Part of a small language model's weights.
Architecture: no biases in attention or MLP, untied embeddings.
Training: a variant of Adam for these matrices, 1222M tokens, 5043 steps.
MLP neurons of a small language model. Each row is named by its layer, matrix (gate and up: input weights; down: output weights) and neuron, and shows model dimensions 16-111. Each number is 128 + 32 x the weight over its row's rms, rounded and kept within 0 to 255. Numbers have three digits each. A neuron's up and down rows have the sign that makes its largest values positive.
A block is one neuron, or neurons of one layer that tend to fire together. Before each block is what it responds to, as a language model described it from the Wikipedia text at the highest values.

Possessive 's or ' after organization, place or work nouns (league's, network's, series'), plus weaker hits on its/their and proper-name pieces.
L3.gate301:191110132124098152121102096109111141083156216142133101073117231155132092124066183105046120130088032118145125114119078164130100102103161107097180127096141150073073156135068131163147130141099120116198129111203124137139053107141180146138132093106184113129049136064154155144092143122195156143
L3.up301:171112108171162135158130132151074141096121165198112114104115226116113125137116118119101099171089058091117083158101113116167140100137163164113138145158166153115077107120105177122150099138106187130187147169189128107117121082151201149086143096119174067073113120120141159145088153128168108120
L3.down301:111139160134106109132193125196122172106069108138087160163126153112084073118190134166179102088188161137135077124106164070112072186145095114144086161184093094164157131117166156042170116105167143114082161145121130156075181159105096146110082125144144101112205099158157061131117103132067132094
L3.gate645:096083106146143129107154110113148131108163089030155095142141121174114097117134074093076126142092102154113139124130102159127180143129098135207162163108119061114096148076144124121127189140156159134145139135187105163136089042107190129099114075121143127141096162182117111125102134111142126210
L3.up645:096125081225170147114127084163104100159110136109140120160132126145124090129069075124120117178095136121114118144139168133067187193070131154132151123121148102116137097094158159110154113114164198130143140070153094121139123115086138147076136130136165091122197145118119089104071127105096084109
L3.down645:148139118160127123139135156108112121139071137159154192131156149071128093081138114132144129193074171052136134159144166083117124119105172121048137112146158157114146145132138115090145076097144146108084124113063094123151134187085093116111187147154101103102161105070188127110114140117157097106
L3.gate951:145093121187118138143125082182119146125151152098096120094155160090100167098198144097148134095115116098099164139152102100133195139115123105163160110089134111135119169122090165148138107110159147146142096162142108137161117121135117045118101109095163087110168108135166158128076173132150114136
L3.up951:136070138139134182164134084145129109123143083141116122122082140074123134131147128074171158153065110110094110145120091080118150110109120126129140114154147153101140100127111161101117113107169164158143119143134118096146127135131154086112101116067168087106067137108153108154082129061072162097
L3.down951:149181130122086131096156202104129116122119109107110112159107154139158079124107131165116082105129129162156093133107092135122117111129129180102102128135109163119131122132164158129090151159099140110140112067162135114093104095134154149149136162123147150097102143099127138170139104104102178131
L3.gate1639:148095094129137163165110091144146120112094092128121101063163111145141129101190074153068134122181081110139143132090108145136074152035120130167146143143142165099114115101117186147112137109125168118126154103143139135062122152066054140169118139127161062040124089155124130140064148120155068129
L3.up1639:118156047075124116135095112127125153119173158131117129136137176162097139153213141167101163154148189120072172133148088168140132159102112112086151183106113122148109182133109104143148188111155084042155121094086089068093144143119118160173098136084158083155100122125183114121106119080163159221
L3.down1639:130138169124125123131137090131087126124000159119111128118156100089107115052063104124141129102132121148123142080141109123146148180081180145173138125128168084137153102100111184112127173094067183117171158147176167220090064120099126083090060132119130094142104100115109139191136124047119096013

The last piece of a person's surname, often fused with a comma, or the next and/is, in lists and bios: Zavarzin, Sato, Ginsberg.
L4.gate425:158177132171150145132103188109125115187102101046107146143104126166140100148120119143140120138193137139118107035102107173091133086148098186025139108098169123086113191088099158124191155125124143110099075112105131131110165126137074154113138129050112090107129105085034159133131121143130096131
L4.up425:121090091144048083165159096148160181127109094204123098161136144186115168128160115181128179175094101134140000073125173195102133137157097144161130178190129100114140134130071105167172067119146155148092064123133108093079180170106055113149111070114118086090122127096119139102162188092153101169
L4.down425:072116146160100161116109188131100141149159164082133226126148159089148089103164179119125128139118129086119163169098135108131147175119157112125116128134121193147123106106132139087107136137182128096157155136136192088108147100131190159135108162053106086196186093156094073140111125139126194085
L4.gate1021:180090118197061157130145111141142108120098175134039100146121138167126136099180109153140108080169141126107122144155114106145081119146112137133125161166125102095032126146154175119110092112100206103104126136058137116136180086134135167099163113135136121117092154142123095129093107184083126155
L4.up1021:188143139091137127132159081091110119107064127138146150126091139170161138136137057091158111147155093120093092162084128152113060083139160162123203205155133161164094130145101117176128073141114144074131120127145087110116122145169108131131144048100115071101134159106050104090140093182159053147
L4.down1021:047118130098131115146067097172077136144148136122165129112141149117123143115034114082116164179058101118153137126153129150092166098145075110182084092146158161120142141160090174113117195113199073129136120130119199126142120133132068089152120135114142159099135109155146146149150178101106193107
L4.gate1627:204095138083114094141077137106106159149139049173137112146167102149113118103115100148206113085154101164137060170110123116120089094178043162114109195152084104145084156109180157098103093126111153090111155101143109124114161115208148159172116102140112203084130097142108138089122152159169170117
L4.up1627:109139083138097093148154116108179089160125132104092163151050093102149098155091151126180157147130145147122138128142174129091129121110108170095142084143161149164079139117133096125085099103118144130100145128080199112100108127084150149184123144101061149103092130118120145101120143058143060092
L4.down1627:106107079131095197125166134163142174129128179134124135111121192134149119153143146143162107122129109105131157141125145116103137166108204119081064067132114151088094087147136153119138122121173088151203162149151141159112107147163118101176125138101194076135132100138165131145137109104117118091
L4.gate1666:120124120093133122115164149163181145094098089079061125090124149117100071140135094118166003088148139148168085163123080100111114091129116139133154156102093152110130126085134161131086120150134134098077116150134155130113113141100105145199165090134080174171109121152100139126192123140051123085
L4.up1666:190142177088147128070105071148162107088138171168128059106112129094110170114103036123157172112101125088130130150181127155142155095113150138137116130140148143119109134109107103219134116149108172083107124120088129168093124151175123152137161119061083092097205086116069126116115092151195126111
L4.down1666:184123073132088175118206085120176140085093086115109134107155132125086147139149157121124127141163122147159086147077142133081116136110118119163139154125113099132103095177171134096131047113138162115142123127137079118106122150125122149171148097136095117129131168049137166098133119117160107163

First cell of a new row in pipe-delimited tables, mostly years, such as 2019, 2015, 2009; also word-initial pieces after a capital or quote.
L3.gate197:149127111147107178125122106096123100122163092115123105087090166139078138123130162130144128118142116165134112128112090158126164132171117038132061151119119077136113135130095105112090152130111128141170110144126099144171158167193127127177176171117157111169114098132162148110121046179105169090
L3.up197:105103129120170150136173106121116126132163071136067121133115141101077120133193106085136154114153131127095137123125115146114171065118156124114121132122151106136140113167128143094091109124137151170140146211140130148133138146128103136173143135161117096163064101111171116132097099157097125137
L3.down197:153101133137128086123137135206124131124106127110120145155147106116132108142129067084072151094168104091136142152139140070125096078129144170119170116114095132115098168142132121104163101116093109121063130151162155126119115122092143143099159100173104114156137146096125138146109137139167114160
L3.gate204:121157135126200136125130167145156093087151137053127103167108107141146128142122046142121080136179093164191154057165134125157112126111128166132146124123119128101133137073145140149159133095102131139147126041194106090198097145135086121146116139117151152151135106096089126111144157092128110156
L3.up204:102099099133179148092183143142169124122168091121087133136066097101147078152091160134169083107138164144115132138127067104165152146153128134081161153145159186119146098116159163144164159127105120145092152174168116088114113106145099139123143087125106158098126111099131167173093129102105081175
L3.down204:152083166151126106045107125181118143150149132066121105206111097175086126140123181158177123149110101167126104125097128120187106151097100140104163127080149229208150120157119111112116115160097089141066112181173177149056096199163108175102108098108147107147144142192152202130121134120170089106
L3.gate245:114109140129148142107130182118163099125081146145131040104126144107121147151107074150169114083203097170090104105145117162120133085162173164135078128128112140156128098144132166160151193120087087130106090149118042074158100135122094143117195167158101138110109161082148110141157133135093144126
L3.up245:077055107091153115130154176134145109105143121188100041133132100114107168182092101140109152131158172105081118093161115120153107123153122111133117152156164141126122121151125182128130189131117130137162136116103075120136139099061120132103133192119141138139097183110076123141139154132084130137
L3.down245:173119138101135107123193119155085126120145118137122164149153082134108191184140114119098093152124131169150147099122115144134138105133139100133135174133118130099149122158124080084086090062141183161124125137145069081109189142091133123097148069168202162177119149102123138141145146145073133153
L3.gate1476:162153148123040115128091125116159140086109104094141171077087105085140135133135147090160148180162117153169129099133146169125129066145164145138129090167110146141132131112123083184175160135071082129161166122132112102137098110124120117159139118088097097140142153088142148186152104166138049123
L3.up1476:109140127115155089114172074178115125149165147116155161096105160134184128139139161136133152125115133158164101071111101169112145121124097131068161090129159111130143073110095137142131167126120120129069124116100149169147128105124088123182129140136130169095191192080150131136116150131116144106
L3.down1476:115196102119104089110122135162146192158084118121066078123160156139046166124120034168096131153093105102110150139173180124193109141088182110187126178181110115155092185123171100141139046063176113115125155168122120140090165133092141092168105095161137104185088077177141084136101152085127151149

Final piece of a person's multi-token surname, often with a trailing comma, in lists and running text: Fin-stad, Pit-man, Barcal-a, Loft-us.
L5.gate328:125091151106094096142093200094140164102149117144231117183138194139132107166079187172194131161121115142142094096145124118138110142131198185130120145141121193128098110135143159086113118141097183145109100150135094075121155206141097099115136081125085153085129044137113136136171105182172105086
L5.up328:125115073161094120090179110088133102160150155092136101215106149135129148135177127116093152162116150179121125141138096091090122153164154095150144143156199136145128163108138147130087098098140140105146108171175126163162100134132068183121134085066154119115156071119113076045139176129082210076
L5.down328:202129100123109111159119099191157167133117102149109110115068103177087153075125200125142140136116183090147078130125124167151124146173079074127116088108055111100140130133089100125125095107133127131131138115100141137059066146112166137136107148169104073169099140138192121134136118091110106148

Possessive 's and ' marks and prepositions or pronouns after a noun or verb that open its complement, e.g. fleet's, caused by, presence of.
L4.gate1216:082148094121152155162114100099173156133148115151151187141086169192109135145183146152093151113162117110106116087120119153168148085129137103137108142071133129124113141122140103082144222152202087142139111169152133098126132132121208063147101132111175123146122048077137147129165077125162125211
L4.up1216:105093211155089120111147132075111177110154172100116144164134110087144133132156114143131092169114105159120141131095157174089113156107152130108091091145120148126180136080151145100164163102109089136115120069159112094135117136097138091138123139025115172132084166080159167111155130165130152107
L4.down1216:187169106164094110138085150148106080119131170140136126131142155116124123143112062064090147110062150122063068107101130147108142113110144142121138194164082133163162087086138154157098151152175122101101107166166124199107148093170110097146195157167101089102202142132126061074115160114130104127
L4.gate1379:150211123103110135119150101080115153132095126102143152133129177146168091109121114099135112049138118109146118106104149213159145183133152115115163186170130109193120147020171129156140177095160136118123171105110117054090164119096082141186090153158164128173132119123128085139152127142119124122
L4.up1379:124162044147105195133137069116124109097150183133084112148107069113120124147108124161106155114125121116156088146077183169174218126124178107090161146181158178129123177069097135151150167114161157193097085115098145074130172069067096126157065114096185108109085106089131120134143128149080107133
L4.down1379:157113122174142107167077134129112142131126212119142078144110071132096158050116136159125151193137089144143114089088143067087089089113108116196093089145083072100095137106130074097142131155073125101133097110130120118096100111147115152098159140123075090093123074159103164163070122088186167139
L4.gate1582:126108139089101144103183108041097109136138084135145197183128081104114108171113079152117157151070135154165110233154119147183170152138115030148103084152122142128116109074099095050157180132142112128111141156138130134186171160117112148138095137077129095120110152129123105134092136103099173134
L4.up1582:139076115059101105034123107091139164126148183151061161142088155167120084146169183140111097134134116096130117119150140189136166096145109130128153131139139126144143097123088118123146192107128110102101087102106070110140148132082085140128197157071096171182167119099154100093109123239146141141
L4.down1582:157117122147097136157079127139043120148099104107200087100162144131137163137092075088133133092099153141109136173112115082144134104143040077130097120100071042125109138133152115170120125200154163142119175178144132118044105080103127147133108139195132076084091088119151164090108159116094074119
L4.gate1641:121115167141097119082068166155210110102135124095100097123126118146139188124147149140053122159132079126106125141167124109115066121124138092141121102131098107116136158068205108161151146143139118143111142082121148110112099137075134140104153098157148132141175172111123095120103171144124158123
L4.up1641:094095120085124148077110117116153089109151165110131106135074121136125160137105137132107164195067101134130126197177128080130101096103175159116165105186086185117148092121119127079135127142076168187123125123094137115129124114096154118114100101090130091149167177128162118158053146086103144117
L4.down1641:145081097143069159140110068071139164110151168103146168173118143133164121165115089124176071127160142133115093150120118162167123142134149130122113134141168190145084133113077120159116129097143113103113135126127112090153084124182111121133055194087175106153091081111196129127114067112143133145

Commas, semicolons, dashes or line breaks right after a surname or place name ends, often fused with its final letters (Milks, Ramos, Oberhausen).
L3.gate200:135130131109124143110089143155138105169060180089126115177119156132146138161109095219163039139101161160106070159168091088107106117090113199096175181106082138137051162153176194139103114116104150149128070202176127152109101137173136147112108089122124191111169084162114161138098106115096168076
L3.up200:164141126165079097090096148125138170017182118164170118075162127094138156138110123083043140119093087089145171092146134110123122123118120088097112106168122151137138130146099154131138174149123118137110109091153083125181103085098085096114164132084085113164143136129141155139110121027160111121
L3.down200:105164079155066146149127089145155097140117172123122133165113167124119152150173119145133142086101134115112120223139128092157101153125173147172200165156130067144063177159154099142097128122110150141111117195088139131097108137138163161130098117116182181165121091107125125090141097061139098145
L3.gate214:127162180131114117150119127135166109097131132167071134108158105130131152128115116170090076134149104094107108155117165138208087132165114183140143138161124156091096128066133100148155118126160191123078168156111147161113106064106170162115147107140120174131105151109086110182137147103109127130
L3.up214:149104102113109106112132182145144134107117149164147108132118182110109125175113085170120116103156078161154076145118144127122130138118126178117096198156070152115143103115127167144138160137143144099173126060114114148176100076124173121088133150151138108075199140195128154153155133110189217127
L3.down214:091094129184176095177105129137193119169120133152091143158110108165127172097198124127113098126137093100115130150093108122141095110176165131129124114171115094158062143154137141156086054062123111172100152160160105135135124096150073121117096122172123182146075116140138070060103128135064129148
L3.gate870:173108069112146133098128126168167123140102124185087113165131150106098152128074117224156073067107105193124035127088137110184123120151095174073151128152099163140087207093149171160131114183102143114103080112177072047154153149168179092144132109118137144115173165133171172085108099113185196067
L3.up870:123110116114120100101151131105185180115180140065150089139119143142177106120115155125150107113171175168149176071147148091082085222167122149140098131124116119096146147121132137145101100162126122081124099126207101113180106146097134099194133141135127135133116014112151148095122092147169138137
L3.down870:124101113108050138130131171096127111096081151140083138168176154128068142148137147168139084088147109144087086133133119085114159136128063130082110143117128128197087219112097157082123125158117188145100106149139091146175212192127187120092176158099111168125156127157119154122106189085177144134
L3.gate1136:185114061131076149119121165139154139118121103153121094118118133142130168163169107142096072080118136146139097132173142139139047164090105175099080111091116133118085145135128123092122158129150129110179103163114072132190170111146134143099122115100114128162108143076123135117107118126122122123
L3.up1136:121175134103090109160096156111129111150091084112101104070123158154106150089171103142108039109125091096073124147155081161135135156082109208171139081157142132129070094159097172162138083113140165195131088163158183122128127108147209139054216146113120214192138171111121106085098156104116111089
L3.down1136:065148156104089084099105142105133073181137154120116115123106111154138113094135132137137115070135153111074202187114151126126147141128198129165186160160183105141116132113101156178094121151142179168129138154165143176127104122095184174156092116155118171121135113158158116084145140132126124147

First token of a new row in pipe-delimited tables or dash lists, usually a year, game number, or header such as 2011, Pos, Year.
L4.gate65:167173149131120143172129146075104139117122127111175157131123128133090121099124162124109161091165157127131090126051109151109079116139119208147090110085173077114155104195147120164133087099117140080130120168109134098122110156151152156157153094123082091113135082115126044124166198120119163120
L4.up65:103098164213178103144147191114088158129104143159154129122168116126197186173123105144134159138130109108100164095158119136137177198131142073130114091129128131159105128140144157113196150129143126142153145118159060154150145085131134140145101203106175173148155150107160182158098125091050100159
L4.down65:152227137124147124150093129106101049084119136170127145126129124091075171104146146177108165078175151071145165157157084179166112162089160184216064146058144120117184132136110139161149109139149151082065086131097117122172108156129169161136156142119111132142117160120119114146125145111067152101
L4.gate635:128076138090081059154089184137088171090142070152146125143171151123138131156116106115123093121216087227158084146128065170146129143136130142117128121112164042160091129190165117135181098122138157106129186108126160115075141135139115140065143117108154116121083155150153057098134116083139148162
L4.up635:115070138123074057148119161133150170092125108160153100126125138136113130201118102111168148153161085159146138123137019169146132113137132108067156109117120118146091116179176135159128137110152146106113145108175127082110106138105120156109103164101189142180116171107131119062142147129102123225
L4.down635:095070127126134155146137168092144083119126145119148132184174091089083173072122190170103164128134147136136133143165124075132092118077110119142162134092108103138168162120084146088122157107166126139167129152119118116130080108098134075107068111125156105095147119108171160183126175061130143167
L4.gate647:099115106070133112142135106147117169131162114152150194186138178117145141138201091124141106163188059154110075095100080189143170121140128176133085154118194132190153111156094142122136088121130132074111154095187107097088166125130120077123154124098093086199111178133170168107092186130152161144
L4.up647:149090132107056097151171176145113155166122053119158112152143158153145177156119143107141116140163146194104098068131068122097107144185100083053098118096124134127111125164118098120185087148144094078112128201141102142110131159118109113152091187140158172138141122153181088092109149139133066179
L4.down647:118123152136169092136132151095132109167122164082111064148178094150099114064069178101177179077105159096153128157154074061158110124079180099130170141106104086154173113124092114130141145094103151092143120135151100189154063169091116107107098139150196141158112130182163102114107122117154134182
L4.gate681:138104134130077104183131148161106174157138108165142159153127168123115076150153131090159113140207090131122116161094071154107099100082110122098126109100169059081152064165153066107162116101111118096112176107123113070114148139150121117162144116132134086128127096150086110168138124123081134097
L4.up681:134109157163093099160142185101105184161117107166126107125136188125176116177150146123161119135178083148151091190110117155147108126106204091153099094122155179183134151170108099135170060147137114105121162121158137088134176153096120145185139156081164187157151109102114135120145122135134102163
L4.down681:135134120129152144100108174118148109131168103109168126165157105133141126071106111131049142116128135125080155093150024097154108093123147113169182130110099101134229141082091145185143102096095120123143061138112090162118074107072144092108137125143181154151148175174158137167131132099083147147

Four-digit year tokens, mostly 2000s–2010s, after in, since, from or a month/day, or in table cells, e.g. "In 2011", "since 2014", "December 16, 2016".
L5.gate1752:123186031119078131119165130158117088119072123152127103106105138088116151141161095091126116109151137130176111089151169216137177174158128122099089131143158120155116164132072120127140144133102090075170129131127123093176137084115099099162098123098183137113174151157103075130120133104130131144
L5.up1752:144172067099084151134162162178118097136098116138122074082173178103129177153183110071162138126131196149123157105159165108158147134183148149093128089116169103182139180123118150164147084112182085125129127152147149112133169047195123141109111091126133143135138159125107062123111166088107133133
L5.down1752:136095166120152139125069099104085117099175019104075140114130121140166144181111092160113156139120100120093169162136101090110068039087111106162168130126057117140126076108164134124122097158139134098095126117157139106093164203101125090134155115158160134126049113156143104081102151144131142102